python train.py --n_kv_head=7 --attn_scale=0.177 --init_std_qkv=0.0231 --init_std_up=0.0231 --init_std_down=0.00326 --lr=0.00228 --grad_clip=1.0 --seq_len=1024 --doc_mask=true --train_tokens=543300000
MLP neurons of a small language model. Each row is named by its layer, matrix (up: input weights; down: output weights) and neuron, and shows model dimensions 96-223. Each number is 128 + 32 x the weight over its row's rms, rounded and kept within 0 to 255. Numbers have three digits each.
After each neuron's rows, "raises" lists the tokens whose logits its output raises most directly, leaving later layers aside.

L22.up272:125132114158090085121111145152131147119171110157118087135108163135059149057087136121158167140128104128105196163144109132149149045099110098162137096117155120138149169067082151092092164149137171100115115132110104109130095059143120108138146176178083067160150139071098155148156087134057178083119142183092080085127146103185152088104189144168200113104120161167136099125080131139153105120163
L22.down272:095078102110154159114130128063144108083124152084151099177121160144108118158113123112116035097091147125152078138153087109156124189073149152168120113137093097147109055174173150089157139143105116073160104094080158139164122109129126088157084115121172193092078129188107142091089107131155122133158120127159140138095146185104144146140135097127063098122196075119145090119191161176122150100100
raises: " of", "it", "t", "ora", "ita"

L22.up31:114115164157154091095123127107115137135132148116096106117126147114115087116089165142154133179142089086130152097195093161117102140223111109151130119164126100112144215101057138133132135118138165171129133166084099150138132058160140109152089122120139110141129080067117142114135091181124131143180144125147156184128156065128067111137174162180129110064046155160160156150125143099127081134106
L22.down31:126138210107118140132125160163135103086077067153123130140120157148142182148103146178021139151167201106121149160143127138134145208110128131123116142087167122141077132167120122115120138115151146179178144118111176133123091191098140090087171100138079110171178134114126156184140139065121175110117155141104067068111099159078122163082117069161051172157147129101145162135097142142144142166113
raises: "ms", "ves", "ts", "va", "ds"

L15.up268:122125147132132112152081133172119168112201118125146145117146124139138084117103172114122148127132139119089118170158167214162113126126216072148134143136137107163185110144104075089087104153119095094141137124148088105174076126123147087115148208103129078109115140069096057175103114142092124129113129184063132119081129148099109194158153118139143116176153182132059146087107165144130112133150
L15.down268:164152099122110179122226149116124129132098153136173081166070178106129135124103115090167085103124110138153133104101108076148103166093102160108171107141108183092065138094121133208153091156114160200121143123132154119105167149069126163157133069158158164111199110149095105130163100133167120141158167080142111098067152101138080100093152119156113122065096131158142176136115110111110150157072
raises: "ment", "ture", "fully", "prise", "back"

L22.up351:124142080145160114076118161147054122117143187142112087174121180041133181142119144183114102134127118103141125093148166072174155081096143161121125133102063133097143136137135128146115132164100133115084156169110139086087092105152130081137150143148116137159092131167096135170125119189133111100074101142114200149099167132145113120127171142190134147146109196088144116141095182093153179146116
L22.down351:156135149083139175116179062110134132063125165083183134102139081173120114085120117130137104127113106130124135133114066113139181162128117077123114104092089124112104151128123130124161079092137121093101129064174148101169110118068116148167143141105125116130070176140159104139168140148143179125182139074125126109131091101093079139181131052093178116105142097057112162108122147192156112104193
raises: "ulated", "ulate", "s", "ular", "uses"

L16.up167:151105100177122122138145133147136116136163073151076134099164110131196106125082142127169059147202138129068129101121122121170136129075126149091231192077126112047171181106181136142140098178179110129134098148141089138130086152129139132125111121073199078117124188141133117137139097162112148067193112134088203188153097098178130143156142105158173133124112127119137135182130162157127137184147
L16.down167:138168174134126149124143140100131082104087131140143106154100099132123136133134100110075143107104127101164159156101165174114143180161137114089070091163127112162085125133098124143129176102112104113179143115135164170113112099152109168070119186181092228115130127118091127163096142112115152124083147134145081113132108094090130108100120153106141100076131114156176122078100066148145152087127
raises: "n", "s", "bs", "ds", "b"

L22.up100:137054134134122097119074185117077152143189126114117129159177141144054125114115120167157096087209118100131121126097128145107116121071147152183136097098159148119186121159117167078141139132150131150113206178115076130146151126088124114116109109204177134076140097065119149129121116152115154169093100163080134150154100104188065147115182073123147105087122151116052154118141126177169123135095
L22.down100:133148125131190165201163147062122066103127124131122079080109131049138165181144136073123152149129177212158148145150138100077137150136125108087133117129169146144135138127117105105162187093036111076170082160113173091125104142138153116114145126122123103127088156134103123151202096163172099092144159083183105039141206085102129133141153134148053120113124076113173164128149087100110158082132
raises: "rs", "n", "r", "nd", "l"

L10.up536:092103097161143155134068112093111164134113124182118073125161140131143137145085149098091177123131126086120175154114095186079146141106120077113143122160159137130141136159108144114090144133120110122129155092164188199107132132110147099125077165141133141080124086097084190150154117216109153116150177127107131086133116135091172192115074082189131098130088156129105133147085128130106149169132
L10.down536:255150115131141099087136135174092100131116111137166114135117129148163127073184132162094125065131135106119125126137151128106142169152121138140145121090066149151161149193161111136134150142159116103141133169120098144130155153164140107166109132145152125072122152161131108127161157120151126116110132138163131129141101119127131134111115136128137118113112183146141107112138155121157088080116
raises: "ura", "une", "uri", " others", "ube"

L22.up606:090085127135152123096112153133142107073157104169155134147190173104113156064132146158077117131152112078115157161150112203144121109148194116111117096144129131163212113181113184102138124105091132126125166175132122174122125145123094091095142111156159152135074119092101132122116074125163157136105157142106166144149157080122153129119079158118103092159122120131132130137098072075083193179098
L22.down606:135177126139216099148158155137120108111094142101107101172133096132144143202069139115148119070134094138152106125124039125097135116158160114167119115113125115112148106101119147125156082185144193114191193157126116132144152170156184074190128033082117152129148173107130113109046159164117125042197148101170096078100114113130091068116166110185200174115118104162133131135138163125180086137159
raises: "ged", "led", "ging", "les", "ling"

L22.up559:112079091156091138086142133163184136104103161133107125089090107122178110124151115116075124140106115185191116151130131162147078147109144106124164132142178159122141101127127151158177087170087221085100129133134119134197139201123106136075166154080156166072124105098068098158088076136169157159099127104171153111136180122118156147171099131117079165132177099122164092177140137112096116067143
L22.down559:134147162179164106106180126101096138144155106144149140166167160130153078094075132096176091119163106147146097117143142110151133226137099186126138072137120090082101156167117108138178156092108130147135110180144184092105059099096111095168099103165109119129130175136140099145139077163076133122186166154042107159187095135061103091136080149141132104074097162086092128118167117115123143141095
raises: "ß", "ament", "board", "pe", "ely"